config = dict(
    n_layer=13,
    d_model=160,
    n_head=2,
    n_kv_head=2,
    head_dim=64,
    d_mlp=640,
    vocab_size=2048,
    activation='squared_relu',
    norm='rmsnorm',
    norm_place='pre',
    norm_eps=1e-05,
    positions='rope',
    rope_base=3460.0,
    rope_fraction=1.0,
    qk_norm=True,
    attn_scale=0.154,
    bias='none',
    tie_embeddings=False,
    parallel_block=False,
    extras=['capped logits'],
    init='uniform',
    init_std_qkv=0.0431,
    init_std_o=0.0431,
    init_std_up=0.0431,
    init_std_down=0.0,
    optimizer='cautious_adamw',
    lr=0.00235,
    beta1=0.9,
    beta2=0.98,
    weight_decay=0.17,
    lr_head=0.00621,
    warmup_steps=217,
    schedule='cos',
    final_lr_fraction=0.1,
    batch_tokens=[32768, 65536, 131072],
    seq_len=128,
    doc_mask=True,
    train_tokens=305500000,
    steps=3991,
    dataset='wikipedia_en',
)
MLP neurons of a small language model. Each row is named by its layer, matrix (up: input weights; down: output weights) and neuron, and shows model dimensions 0-159. Each number is 500 + 25 x the weight over its row's rms, rounded and kept within 0 to 999. Numbers have three digits each.
After each neuron's rows, "fires after" lists the tokens most often just before its 100 highest values on Wikipedia text that the model never trained on. A number after a token or word is its count.

L5.up235:527473504514497491499501541469541550481454486492496477539506502503512524533493511544503498507532511527497491538494482484526561492525481492513475506500512504499530526520484476524483509523491523552467489486487481498517534500494457476485487503466508487524475502542460471505488473506539542470483541489548475510492481483467527500472499523504482525518480530513472492536509532528489503486462492540486516524540451553527565498510523503492486489466466515532540476487493512545504502561534514
L5.down235:497518502523487488548479530489488494495473508524512469483486514472508493506524494503493489529479499491475497475473488480515479501550467494515484549490521474469449448515485530521470492478493499483539492459459465512494491459456486515505523511511496464489476488519514498486511516525522499482493532523490467480549480530526529541495513451466523498472487540471528477488500465496510485561529481475468475539493481483531513517533482484512551516518513512477536525454539546507549457507545518
fires after: " L" 13, "." 13, " mat" 10, "est" 6, " B" 5, "az" 4

L4.up493:504460486463497514486512505504551519453490493470448533521501519525498516522517531532519498504486498504511474532513488536513489505508493520496506495509492462500500463510501476462492496521531505578517526470542493527521547484478488484504496511506501525511496466487535503464479472495519471499492563470531542483496480512474495471478445505499583478526463502492527464506493504510525491491491511529538523497485492484495518475507508445544489510486497548496572458516501527509543485480503495
L4.down493:500484536524534527493525501547487504522469507514540477483524490507525464521481478524523491528534535468484512490527460507523486492457498472483499512521458499509471508523486513520518501510474502524505543540511528529505480475535557497483495493484529494470477492486498535477491491506438488462500531497496539497461522444510505482491484485499501507510462544516478482490501484494434558509489528521492516493536493512549487535499535487452464460486509481469453547523488517533488516464523505
fires after: " T" 60, " t" 9, "T" 6

L6.up403:567492512524502484527504517488509516489467499511508551535508486483533532501474512481492507510503505491491475527499499490496522483496553496510503509515489461475497487530441506533495510459544558535525477484467495556509491526538493460510491513507500501520512504526499502527505429482507522464478584502463498472528524474487516475494490540502533488533464523539451490498506516517512516520499466534522512487542483523516519499529508496535460531480485521443488528503491507507482511505525466
L6.down403:441508509493537460526510506498492474495451486531515492475511507474544482490481485530519481472511521500523459495471552515470477532474478516483473482456517508492462496448547517526504488458463506493497532507545529520510519474480509491467486457479504481496506492499525497472496510488549519507497520500515496499558447513523467508486517520502549494535522531481505494502511503481475474487447481502448478552518487543477521499491455526542466466528476482512543520486509489490508507515517497
fires after: " B" 13, " w" 13, " l" 12, " L" 9, "ou" 8

L8.up623:535461456518504525550479501473539480444479495511524522489496508522470503484519512518500482477517459485523519471505549494486486485509511486491492440516499486505522467462458477531475503452494484481553535545522484479512514510494499479519485530525478473501518486502526450499515455479543477461520501525551470499507495512444513486502499515507490481496456526514501549559527481531498523514488510492517503520510468505511512483551561501487489502532510484498538513482465498490521491547504498
L8.down623:474478538509460483484523462500447496487499509483494508474470481474509471481445507540491514476484557482441473474507508515510510533486506503529499492512518534507482503509512477518473515518496552500464518464524507473493510455476507489487516504487534501579512514520507527493475531484504495492477506516465504511479556519455520491482486506536493469463481503458447482508457495480476500495515484473479466492494443509510475478513480541463473495537512488514504491495569519512507503533519537
fires after: "\n" 43, " |" 16, "." 14, "==" 4

L7.up119:513514496500469499488497486541491529505496513454514501551509516514457513517457501493479563504497543510510460531491459481465523470506500493529527505502499493543499536473493473522509517534484515508540477478471510471540510480551493508464498515494484509533509466509540482518524454478509464551471525523510501503487521534506431487528504530511517462504470476541526472516489499524540475517513481493492531498469509536503495502524508499474478472460511523525539448511534460455478519491514496
L7.down119:479455530498518490491504472463481508473492487482561499528510501570559499492485513495510499500526473501517506473521514485495475490524555498527523503525439471511516513539515490512494484536505510531529520476519489488506528543509502469463461507503515511496501506489490526484531534502522474447483504486493508461498504489507521537462521519466533522525522516497507489514483509540517515534479529491463476528497519544524488494490505454493501475462451519446533550486442508518488503558501503
fires after: "istory" 16, " o" 8, ")" 8, "areer" 8, " b" 6, " O" 5

L6.up115:489504513532468511496478480532537531470519502444461505525481471454510530493500527490456493476539466492502491496509501495464530464472560473503479523504499499486477498491497566493538529462511508511535517475538516525520543482557498474513490502478485529496471457505468554491483447507489493533544550485484523488478526512518461509484471516502536490495457509497530514510501485476502467506446475516520486497511523509524490491475537491539507475494493498533529493515478489477509483488542525
L6.down115:508542539543537521486507521514528512534517479486490484501518478502489504541544481532503456520489535518500530470518499491499534517459493517447480527504547508503526503525474533503508533444469526484423499530547490508520476542491528515499491529490497512448496503495512474492469522469498458507500522491492483525510509520488493510463487460510498507538538535460515494465534500530459485440492508520484525474552490493516491525507522511459511501531524487481461495476490525497475481499472506
fires after: " D" 28, "l" 12, " L" 8, " Al" 8, "ar" 6, "d" 5

L3.up469:497517492501488475526478481497498534473494532510497491512509513492484513541512503536486554467463516512527549502512478517505476475508535460498526507538492494483471517495477534524467569510468485546502494474484506496501513459536564472523504540458517476478480453446516531482481484461502528521543503488489466515533495479525503543515493481491498532508489554576500480529490471518468478491492496493499501469504491490485536481487530492502513514482501573529525520479509499475502509512493494
L3.down469:482514544514494497489525480515441521559494492477495470530524509498523540473487475436507484498460524517511504482491534455478464519481473477452506505501534474493471483506499490478486431502527524484507495516457486522523449484468484527483527493512513509487484493495468471511487498506472467487511510520501534476528455479502530517490529495499507511511504539483458475499515528512489489499458528477519492504495528470447462487536501504483489514436517492485491520432546531472504507495479531
fires after: "0" 15, "8" 13, "7" 12, "3" 12, "9" 12, "2" 10

L6.up142:522512520512519464526484466511504546496513519448501479481495489506474479491472537487468524469521465510496495498457502532478502480496526489478540543503527473497516534523476511504514581500496497532575471495550494528494529488567475500518466540463501511520472475463467497524519482503502495502549495485496477546511492497503502489499529538455507499455458484520514508488512526517521512500453471508507491490521508502482525520484521504486510514521515508505520499471519518474425526495473528
L6.down142:479488497513478550486475518477469516497473492491500500506520519492512496537557496500513507466490556502526510449478475507491479483469470500518516501509502545533448475445491500498464461462496487534527495521453500510487496521483513553491491509545468501546538510462522515489500486512504510475492535494496510519485485513529470447497535469508480527503499477439526480457497485509483452496532537497475487506520528479501486533527495482513544538504484545525543511500533500465532515471495525
fires after: " c" 15, " V" 11, " C" 10, " l" 10, " D" 8, " al" 6

L3.up61:520513502466490527492520506460504526504466498472479521526518529496502517526486519490505497534466522481489478546546469495544504505498479464489528487515502451492545485484506526515533522503559531525488509492482485520519529474456484498516486478486498459545487489542490520484465522483470450506488536491504492478531503547494497482512486514511505510529499516483542508531468506538499533530491507504497514534510470494519534523475518456470505510548494563457546479515483476510561517466532462
L3.down61:514498447488487516465499498500513463529513455534468512449501460454475509475453446527562515525503502489494506452545493482503519502500540481473499491517511546506543518471479471501490501475495523509520523486515507507488506522535460449489530526476510475503452485514507531510448489517523553488540514501487465512466478478522533507497466474526521508460521477482492493482461488470478514499492515511506516512503497462497544509462504513497484528496529501495476498480528497562469517486531518
fires after: " T" 34, " t" 13, " Dr" 9, "ic" 8, "it" 5

L3.up451:576550486512505454506484495492499523504515499510538526512500552504508527490475534527467556497490463475526521483507474496474515446512505523541523466529490491498478495513475531509544534526481475457499500495518490516526535489515489512500475511499521500527545498491488507462513495465433496536529478475529503577503534461457499478515503502487532470516446535489497507522546500487549506447503501505506512483499527512511524510492513509496521529515499491510536501465498523486519482500517496
L3.down451:487488486490541503468518505522479503516505510490445475458528489529508489499495502465486514509448474480535471499518489479457465517473487532512489497491460513519490491522501478555504441519493493499478523491481523474503489523512490481505494437493487580476492537503513533509514517527522504494453483505499522464534500464486547503480507438480516470478506499482528493444495489481521501525468521467482491513445552454480474502490488538466479496473509482490494524461517480525511476489464502
fires after: "3" 28, "1" 22, "2" 18, "0" 17, "5" 6

L4.up194:532505519503498483504476516509507520503553481500483549527488525468467510532446492509479557506492508496533519475496477476488504450530538493509451497531517498480477556494455485505551559483505501506536533471529517462501519481508512523529484514492487522515467453511497477500486461493500451509510549503480491480494505532532457466476522508504461493456505515531486503500470450524491469476478452522520550506495531518507468490492449492481514505493477506501538504513520475499478484485508521
L4.down194:501489458520505502486526475478505502451540513495501520490512500481495541510534521503428502488500488478517507478508505492539498488500544454469510506470497518543485473550543486438449481511468491522460508495535505497512482542536525514520479472466491481502504542446507491513525546480515468522499466473496528501523495478499519528507439505477516454527457508511518464509493494491505480465501508492502482510525554481505460523515491504519549467454484504493490537511528503530517510484519495
fires after: " St" 33, " O" 13, " b" 8, " o" 5

L6.up180:498545535513485499497479539503508512472553501545528501565479504470483553517509469502452526500495516498517481491487517502463504502535567522497476497507540443470508525521458489467505467444507501529531491492510459508573535465501497496480490525521493497505495466499496469485505462498517448510473489518499502511531460483505502488507470512490498498460516490486503451507515448537516497484519467489478506483489504461520468538479477495488519481494501536502547519511482493460482490521496485
L6.down180:484524474519496542472519496491509492507503515505470499493541496536493459467511476514518502484517499518515502481484476551494499520475520477495467486458502534493512477501551529511489550451506494478552492502467537525501468501480477534495541534517491530447539513518485487514531461547498467468502475446490484489524490513500509489474497503485474519543530528435556499512491475507515487496525515500495518519479469454521477534513506512520515477497557486504464512511561526533530468493494498
fires after: " O" 18, " U" 9, " Y" 9, "O" 6, " k" 5, " I" 5

L8.up458:494448486527466491508490540526558536491484487467521499481476504497453501494497520522468497519540490481459528534498474541518527492525524488500489505495507478476516507461486529452543508508489468510527486517495500495491530505494492503528510487523487483473524508539528484441509511461537498503532511476461514520517541529484433508454508485491504466539483448524479491484551484558514448494478546503488497509483519544479514465496543520513479495518535516516541508493487495516517493506516490
L8.down458:471483473487492478522479512500509477493488510553534481496519566526502515489497460480507536496518501491499477446505502482471502485501493519501520495531566474462479533515472508522522475520547518480510476481484480465490464552500468491485478460534501509498476538490529530499483507527544508527515492536516492494532524465494513497493440491480465509496544514499506521499529452480520501502466479525473497518509523474501467501506465535488508541452500467535517547428528478479508496491490497
fires after: " (" 64, "1" 4

L8.up15:496484549546461505482490567499504537488493500471485495530500509486474594527494518484512546502514525474520476542479535502509519476514517541490477484497512467486502499493496501500491498499479530532557445474476459506528517504507513526525444519496499520494516459490495513455483462499525506513473565465502544510488517487508476475497493524513529497513452489490486493534484511516505495519519524490498516474524528523524480458526487502514511462494477515529537468525500465461471497514514481
L8.down15:513476512465503487485494477526501473511486479492485487543471479537550497548481488512514508495495502556499485502512521458531447546487513545464513512515464487501536542523535475497541545531496507515500525484525510521475537510505502476517518507504486500506521549479530481496504530505498474526446463474549479487456536524476469445497493517492529509492540517508475547496487511499528517525505500503507498492518505480529536471553508517513515514466542486465466510506468515473502473550526520
fires after: " O" 23, "u" 18, " A" 6, " K" 5, " o" 5

L5.up312:496496493528481480513488480504545531473479476518471489499496504509514497485479551539485533524490523486488552536480519515463529469532527491479546518523499516504541524516489584514509486518499516493483549508551476533495525484529499539479497533504482461528470475542514523498492517489511506542549526534510512509521557490483450531490545494510515475516533507505505497496501495464508506488522474508499508474499492498528482503436496447513472504483469487499526468483462490499530508486492554
L5.down312:460534526500498520516502560495483508516512545449499502512442473465494510529472503514506481506473522501483511489508507503541508488507547521503509476488480483556473523530495478479497515486510525472487508468541484490531531509529491485519467490536515489490570519528536548522471462466492484530483496500515548501479497487462497497495441494536465451484512524509492442478497498468484481482493495500476540520500534500469495539459501510476522513475486527490504496471484485463456508538534505
fires after: " a" 31, "z" 11, " L" 7, "ie" 5, "ail" 4, " Al" 4

L6.up6:518506483510497496504493542518571527476505479541471505539500526488489541529479493531502507517484519479492513568485509515522501479501497509478531491525518457496531512528486498497474524544539527503488485497516475506513485497481496460546483496508450513529506476490512467500480483487525480502493522496477473516480438464504486445524509522483516516449463513484570481514522512492526528493513513525501524483485520480479538507532545488543519510496475437485521489495476564527523477481480504
L6.down6:531471494435556535462497518489469504476462481485480534472519486496457477522504510486479480471485528527494459477516472496507527465497456499528457496498514443463448464513487518466508500458552508489496478492488516487489503453491495504525460499501561499524512516570482475494523513477464493482541492534479479530549464530508504525481536490497516480544478514522465483481467494521508512487507502500502529528532475523503526514525507473483477492482495512514505521501509483480506507480496535
fires after: " t" 45, " T" 39, "T" 5, " m" 5

L6.up190:539491490513494482511479502452516531449457507473448520492443532529509516490489535507482499485494506509438526472492524490480447478496494503467454510527518458508470502490526508522506532507534532524511482505483472509495534506490529481494528518524437475470471457492516502519503469481530486494495509490479493494542512541483523469484490509504497485463486489474551513479526517511518491550531457515548461488529475548517516496509497502541556517499506515444517504503511525478504508490484488
L6.down190:513478524459483478530493478438472475505512500520500485494493493482515525512542521458490547528501462493475509501497514476453500490452553557518511504474503499508564514518504510500511515515463485523491498506490470492481508545450506470504458520492496483517486522468579525473490550509501508482519488550491496479456488451494479513486497502496502463488513453552500536510525473471529454498474505522500509511484514504479516502519510547508496489510502475475459523481480470515474503524459516
fires after: " N" 32, " S" 12, " C" 8, "D" 5, "N" 4

L7.up71:557513524467473499492476513478514508515542484492504490474499506491504554492504539507490554526498468498525489491521523518475497496504529500540503503527513482495474510476498486512530551508463459483526489503492498505476509480529514516501467473490518509522514450504570506485519478471485458526467484548490514567530469490447493518490517510463507473474442479516524501528474550480519532473536482494513490489488507494517524472477509500479465492482504520480525503491537569553521489523498525
L7.down71:478534531522501537487472510503505473491474499490453501533489522528542490552501470502489485521467501508490464485548506472497494498494463513488502458533455540516464522466483507519484474482468526510487450481520514463556524478509497477508498486502502548504499502519511528549480470512530557499515515500496533485521497441505519489524515484512492518503512473519494518523497473508500509491456504506520476506436564499476520510448433468506496499477478496517510461482495489462511486546501522
fires after: " " 61, "1" 7, "4" 6, "9" 4

L7.up45:517501470547468500532515498493514534485483504419496514504526502477462492499504506542516530463511490486516486547509491504493542512501528501543476498498511497474466481468498489506575483490503452499530487481500504523523489496551486515469501464498483464495481489478535536486490496469519466541506517515477508512518537497505486510489445493489527453521489496562505478475559475518517511512478522509516513447508500527522502537470489497504521516559514492504497541452504520457495490542500496
L7.down45:500483489492476485519503473495473503528457523505538486475507465501515549479460541459504524518533529508523479462498495507519511528469511478516451468482492461491535515571443493496507477471505443540520489454484506494515496470474514489467468495528504482483521479514522541510489505511518516510517484463579538482518474524539468506534487502515503492498515484468523500485473503471503525524457507552527524537508537482489513509506468514526510475468474514520511486481513481517494484483536521
fires after: "\n" 52, "1" 6, "|" 6, " Co" 5

L5.up41:509520441536488524502466527546540508506478495523473534529509476503513521515493517508506473509522511517532484480518528498496484504481511511498442491509508511472475493524445535533501463549516511539488533499531469503525521489492504486545493544529501494486457489534546523458522506493502482493492503495498497513467454511497512486498451538481478497525462472509514480556507459497497499507514539542495492519463480489522549471518537487483480502481507557493534444498473539497506478490549499
L5.down41:486534513515490501462473520478508492482556478464481510492511474498492492543506478435509522512552477486513503509484534474529492508525476539460517513497513478501516501454574528478499509503505479569500494509519526458523458518498525525487479500477487500485483527481508466476467526542492561474525474498525477465517549547513522512494487524490491511519486494528505507508500499516511495477496518481483526510504478479508503561548552507483500454465514510464492498459490476526533519499475498
fires after: " F" 37, " f" 19, " T" 17, " W" 6

L8.up131:501489512502438479537482504526507554530499521489494520493475516509516479508474527517456540541480504492494477471516465497492511475551502513516489577522492484411510517501479525531517488505517527490476504452488485474515525464498505489501504520503462523430461510500485463499513526478521497506527469515492529530521516505515507499462475485523519515499525471493498498465511501555527458494463480530488474537495504509518487467425497494510522517515482511503481522476496476479530482519477489
L8.down131:531489476476517482502485542493480500527496519505479542512535510535494479507470484485466540478547511508539517528490503480510543489462464492499477494480527517524478504550457495473474453495534516504535512496499501499478520472466497490476485529467548503442487521464498497479549496475487480491486535483517483480493465490513510526546506500523482461492465549515516520450501538510485472504539549489486496481491491525505454505476551491486513524545458499531516483522522484481479523446505486
fires after: "1" 37, " (" 17, " " 9, "2" 4

L4.up290:494527467480467527502502471489494492483486498523477541514486511482477567440493493511476501509488541494494497519519485527508540482513506486493464488513500470448509505516480477486497469474498480491483511466427434473521517485493504526466498504557495526546509487492515495505500493492503501523488513512471534493487472479496459448518520501518528493516449494473532504536524501493552472499508498560484533450473540478474524475510510480474520494496490495510526481529447478461484487526490456
L4.down290:505516510529486495470509533508494497506529484500463507502502501459492497499486461458511551481516516525529461478483465488515506486459461539461527545496474487516498556488575505494536521498514553461475509538505478505481508514525489539499498515527476477467485518501508475493489488504485505505467520488536512478526561515504529507508551464515537483475472506491517529506477500542479490497488511475480515490510512465509497499492499542523518475502504550489523565502531529485558493516523555
fires after: " O" 22, " J" 17, " I" 7, " Y" 7, "O" 6

L8.up260:507525505498509510520470486465546541501482518505507513466498541509489495540518515510472498503518486501448508522512501496516521509540516501480425463504502468477543497494507497518478521477555501533494506491518451477505554518496496519486489494522478514443445489489513490462493498498471470443470488480530509503479530525502492474475502551484507501463467518486515505489534526547544457521496498546487487467532501501509491501494506511537534488498503481463549494539512543470474551485490501
L8.down260:544526514450471486501508462504458499527501481508532529508517496515500493488504492438500477514482483471505516463503563519476499469508508497498468506522493488464509494530481499487499482497448520425513457467481526473508499505493519483487510492503503487512441479486511480516513556454504499509522509461509459514495520461551521477515532468519535509495499450514488543509503484478514502520430494538487455501481574512493536494511475489479490540499473486504507491497497503498487491543483510
fires after: " N" 17, " A" 14, " S" 13, " K" 12, " W" 6, " L" 4

L8.up496:571514470499483479508467496476488503508503525505507558489494516500509518508491550484470562515486488485502486540468434519518513472519524502499490528502499470490480498495496520512532514491523533486502506458481468497500560483487518469493466505470513504486500475458522493509563531484444488518510496490464525504539523488533492477516496486486539507513451559475541497479533537516544518472531492509521514533485501529520482500483514493466493515550497498460523512466505553486506497479490505
L8.down496:489472566484493483477501477491466474524494506462492467469542528526532490459504518504537517464517516495506499528504522448486505489474485526453485486500480489473482521528505495466538493463481492486533501474498525505528507477510488538469468480449493553513477533510499541479525487546475475522474545543479496484503507496522526528524496468536520460513512495467516526482473507517499465482498532479527509512486516483488481496486496517461445532497502471478560462472547479499486483512529520
fires after: "1" 98

L4.up463:504520514514463505501458496530519546468518511523478513551502486527475513475466490528453562477491469475528482502532446463478511508531510504524447504496503472477484545478533490491516474446479508527538485454489487474511514485503537500506468473494502506529493478465506515516501519505475456521487523542519480467527525501440452518505504487489462528518486464526500469484502514501493510476523460455504530483491474520516485494481469491497447470520517500490563501521507512499474491496511508
L4.down463:472519516509524448494496511536519520492473494484512491480481509501484480491478529418487499487506448469499508531445524443491465464512470502453479509509474531516471470489465529454499488514555504521512514502468498511523510506486490525525490501501485502504543545496538486497473528510474522484493547483453499479483506478505518521552542551518514519495515495454527473486519495514519461520448502519455502505478486530506525541473481456497490510492485468503513533485476524468500486489485507
fires after: " O" 26, "o" 6, " o" 5, "ra" 5, "d" 5, "O" 5

L8.up97:561516521540466518473527506515535511513487487511463515515504488497449558554482508511473478513508521499519504477499457527519500492495497531483514515535515490500493526535512516514526506531541511513503496517503453461508488478529468523546441511540470489504504518534527527454506511482483522499461481507493476505472462523489460468502499523482525494487457474493493498509498517516480501475529531536473515539498492493487578513530500496501484521528494511525556461551513473471495512489530469
L8.down97:502530503442502515483531518499451511506518511507512533473495507470488453492504510489469529490494522494508516503542513477524507517469517525529485546501448494492513513488535481492533510500482497557514497444455528482473497503512443540523528502506507497501473543525478482507530504510583547529493482492507457464489548533455495504507475532559494510520510499500486527501494487503513502505508486483480490490519482513520507558491478504427497485499474490466449521500514500503474520509470483
fires after: " T" 24, " t" 16, " f" 9, " def" 8, "p" 4, "z" 4

L7.up280:527522479495518524532459565492503503480507489501500524478461511504522516506494514483462539546541479498492505488502505473458470465522492495441509522488486482432460488514476509516515557490475527511505522462471505491497511501462478486563505496535511497482543484506466517524545466488452502500514501540476511557517487490474514511487483497476502474523471498539491546487529521506521487468494488529486486504506511503482508466505531513500473512540510536488572492484483510536453493500471493
L7.down280:502532502485490506477493467521528504474495503479474485517481543485493496499481499519501489458482493476480539542551499505520466503525483488499524513513508553524491536486540492435490481463527510518497495460537491463534509499498486464503523519492530505483477508504557516508500532504534513513504512508483494493489516465518491502458521469456514540486502482510496470492470525492507494490455520531507495481450581483493467518514478506488471475514497572507459467480537489457516426506488499
fires after: "0" 19, "1" 14, "2" 12, " " 11, "9" 9, "6" 7

L7.up545:533530482504479510519491498505508572511560484479484516496516506495514497498523565501492537466493463487465500493491501501483515475451556461532494518520495468459486487468485512468511545542499480468537504499521458526562524472488498533492496475470497495466518488474493504492493522488483479537503506535486493527488497486472468479485576497464535493500444521521506464479491530505499527472496482461484480505491510531503549542479475494493499514493518519524519502490520494520461503510458509
L7.down545:510548513541513494498492500519496465498467447526492495505471514488535483511497524491465497516484475490507477492516494482489498497508517514519472487527482549500502524485487510484482469480525526503470515486498505481502514514494489477529492445515510543471494516543521510509484500533503542523460505508453480518471481412498492479504515482526490487535503448527499530490477466492492516507453488491541494514398543478468498509427481515468451508484503500512481488504511505469538500532494522
fires after: "2" 55, "0" 13, " " 12, "1" 8, "5" 6

L6.up367:475534521543447441487491483526542528476470565448531518510480476477541508515493498527505538519517502513473446558438500524456526513494501515482484522496489507495500539474491515490514548497504509515535487515524462524496542528517490547493510487470471518520497492500484462493537485501502477497519525510516502530530537489476490510512503565475524466486480529482527487507532497494504524516494458499492473510494509536506491532485509502511482503474505540462510501497482501490472444513523489
L6.down367:463450480504500506554488512505486500530534523523537471464521488508505502487508483483505510491537516556494512503479486471500468501456470511483519495478502523502509530532493498536476495497516482576485492501499458492511486518463514483489467496476524449531509504539545471499533464523530487498524482508550529489545462526516496483527548500478504502544488512453534471497519502511423481494485512515500523501525544526493536484504469543502523481496469530511494505515478499490443474493499491
fires after: " d" 17, " L" 15, " l" 12, " D" 10, "d" 8, " M" 5

L5.up10:514531477470483512478485497497494539496514525457482506532498466472515483508483501511486481484475493498537491552522494529511501454505507457532499463522495492516501509497484547516504479510558507514511497434507491471541498433478513518501512534482473455483472468448509541484490506471491529517504538542517486509537485524523496515484548512469504516443483530502467488471548469504495492451491472510508474479496510484515538553492500489506560507479492516469523513512504517474521494481462528
L5.down10:560472512502468507432512481451499466494469493471473538524515453492508479508479551519482450476471535536474545467455453486500501514491494458490526528507500494514498474497546490465478492508537488498533460516499532572490449482492519472481487514505514524520505507488499471506499482470487494482532480502513485483533521494482496486490512501479516472481486477467463503520513460533475498513484518502486495500488503534486521499502470496453531550500509464496497529457507485499499531528512548
fires after: "1" 16, " No" 15, "3" 14, "2" 12, "4" 9

L7.up637:496511503484509514483454520490493560485476495466470525480480488485501518514501533502460536517517483486459478523510502521465501480502463507464529464514495518456477508487481511498526479487521492494537475491469507479538501490529465561502474498561467520495527488528523541512499482444483475539459528529484483528483511488461498490514486537462497516557490489493508537499518492528500522471504443515501458546491497490486517461482493497495451557489505532490514504471478485539475472482512528
L7.down637:514491512493481483479491475513513461478475524498507467513525514491552496503521520463519447497432512475467503496502464498495475507510461491488483456542450533510488532508477481469504450486458512550488519486525486467506489484518477459476503505515493503507494484463518503517469532501473496511506496565535497523505489463478473523472506468494535536491520496456478495497528510515481517511495489536531524507457548520447529487543472486487464514495463505467510472536503471543465477506483502
fires after: "2" 32, "1" 29, " " 21, "9" 5

L8.up179:516528493518493457519462568516507513519494525498528486485507560503500502486479546520511514523572458453489521488466446504485521476520491534464501501499493426413485513507507524476518564510507515517532535487514470500505516502503474466544503490489512511491538503514485523475492483487483495452544488526499478512454513487501480476481519503528554472524492524549511511489494507513468530484521524508492525505503501485491527491492530499489507519523519530487522500475496505504467493488520487
L8.down179:508532518511452492533500505511533443525516498522447474468531514519504495514481472526495513515514493490451507542521487546510540499543491485486535469502504505538499517500504474538474488481566483531482512494531469455493504488475481483497479475508522524525481545528558503525531499538525464499508468511466472507502474509514543454521534492502479488465541498533551513499473452485516518499468495505500484528469521458493480482515468543487527481530517478487495513487526496488527487490488473
fires after: "1" 20, " L" 13, "6" 10, "8" 9, "9" 9

L6.up331:543484498510466480507497515471511486441502505506474484544519477513497551532463526497476541515525506543515502515469466509546534494483527523477456495481505462491482545492481498472491512521506545525523487504468441494569543504477501516484493519514521504509532484505484521469524487496476506466499492506496482518505537470478490483503524533523491521544478530537478482486512544516526468502495499542494553480535487517498510519514483487532548505501505501507519461519460516493449484547504461
L6.down331:517483509565491503479495466542466497486528533505480502485499485496540464502524564506501492493497467503505470525483521463457505510536544518511542505499497494472512524511499514479491489457497534501514500471492483542477472511482501508490471508500512532501541541473549475524420495509514524485514519530467501499477497464526521508484488530541506534515487526536482528486472519498474544525528508522507475563502466522514440513550523485459487488491503506509470508529486510512495511482453511
fires after: " w" 25, " W" 15, " L" 12, "w" 8, " Br" 7, " Sw" 5

L6.up198:506497511464488530492483536492533512503463521519461512528490517501498525533459513489449476542526502514490489513479463492493529491553529489486486507505501491482498515507459472516525546485526515539461541498471488520554510477520475509513492495567501478564513507559485523523498471468515496515466510505482466515482479489514482473462485543493512506543500504451478475490495499503519527504492487513530517542524481474473501495464545491483552535505507475509545480491494540504471459510537507
L6.down198:481467519479551511496512461492497497447486481520479472474510469552526452512512499512564489537514507487461496484501525451512495561502515513510523483502493496508513507492478484503467505518544536526526509526544534527495498488487464533450456500486490546475520472488521492521508467468552460527493505467480477485491516512482503532504470507476557498509531524519522525532522544516503490479481532492510513512514488509485503471464483519509466458483505474498486442521491512465481519495473477
fires after: " w" 15, "2" 14, "w" 10, "if" 9, "ay" 8, "or" 4

L7.up94:536478495523474512493507495454498492460504484482528527511486483510489502557514493490444535478548513514503481576453437507546512477492517494525485473524509482500506460474504483487527474498524491500516471464474497490517516478477506483513499547521533481522494448458509548520513487491462525521489530502507478510508512509514473510501512484486538476481486465500476457499518483486469474432526490534475527550545516536491511485498492503492470530532498520515526478499510497465484480460481514
L7.down94:500475525470491515498497503463514469501490504498516478510515515473513498481499502505478466514524540497485450496535467479539517531512501498498492484503488526474478489537517524485494442483503533544554470484510509552590509507512511503503434493491531525461520526505501481494511465503477519497506547474509516484543537537504510500546497479473472508508462491529524488495455500494490532518534502478505525491516515432501554526548511494531467498489496518540509519495505452510482524528505496
fires after: " the" 23, "id" 9, "and" 7, " In" 6, " S" 6

L8.up429:499442458488479502470495548497537488498491465507519524467462548483508514441450499508483548526536473488467501513462526529469497451536512503474478529524535487454493502565501494477493497503498550498526492512532506491479496468501479508505507496525527487521517484505506506420497524460466504501521522478485495500505546508449487474511497510498492498457520467535481477492507501504522514534494542493503490519472513495506532489494560511486464497505508494450542498481491484519488477498487508
L8.down429:506488464520501504460491496451516477485522504462485483530508519534520558472484480511493534532474483464509493513509521519504530530501482508477506501500480540509492493481503495511513516512529511492551497483481514510510483487501469533496534470482526487530534501483528531525504541493542489497491502484502465468488521471422485506480504451490528532491504529448488469516465483475494551476481515518480447458470546482452472517459452491496518495488459478495491538458484513510489516527486549
fires after: "6" 16, "0" 16, "1" 14, "." 10, " (" 9, "7" 7

L4.up114:559524489492475492482529494485563559505502486510507490512510535505455511507500522530465517539493483485518494519467508539482515467512493487491515493578532501529506467543483470504511538510500535529496485503504490486484506472460457484494478515503485519528513500495539511505499519470496426494486546479468490468518476520474507469493501504494551450483491536465565462535477498548521504511498529497504515522507504499500529512516490482504513529514477484500502473534531509521553501476524515
L4.down114:489479475505489524551504546528520469486480498496456501473467475468498486497485478548519474477455490511514506475503459483518443503478525493475512463511473524479492473510551482490536487457493469506454470507487487499455483522489500502465470487480491480529517537552483502490445493506496499475516493500487535510482502463516516490437434515478440506482518475510510485514471532507500489523519505534498515486471514522516434496479488485450475522514511519477456495525511480483530509503521501
fires after: " T" 41, " t" 17, "T" 17, " int" 5, " L" 5

L7.up226:498523519494491485481462531525509541508495496478508469502482505483525525527499554485475505492483488485461462551485536470471516490431544494521505571519515491501516504493498508526497536512528530488509462479496514488571452487464492538471526503508488512514528505515518494486487475497469514475521470517528512559511484479485504511491525548504512507502468477492468518513494463511497482458505458512504488523513512513498561543475533487469480538488516491481545498485513461525481467466482531
L7.down226:496533520522521518498458512477498520498505490503464473526486495504518491530516460441519479502506465512520526512526538500508478502517512474467486482525459458506520512481498489532463470509459502529491500480516492484467555505539495513492479448511463532545469502506523542478521523529506493517482496489493464469478481427483462442519514516476501488523517487476467522495508474503523519481483489547474472478474565471493496460543492511474499514486527527498513510534510481490520458531480535
fires after: " " 70, "." 9, "1" 7, "5" 4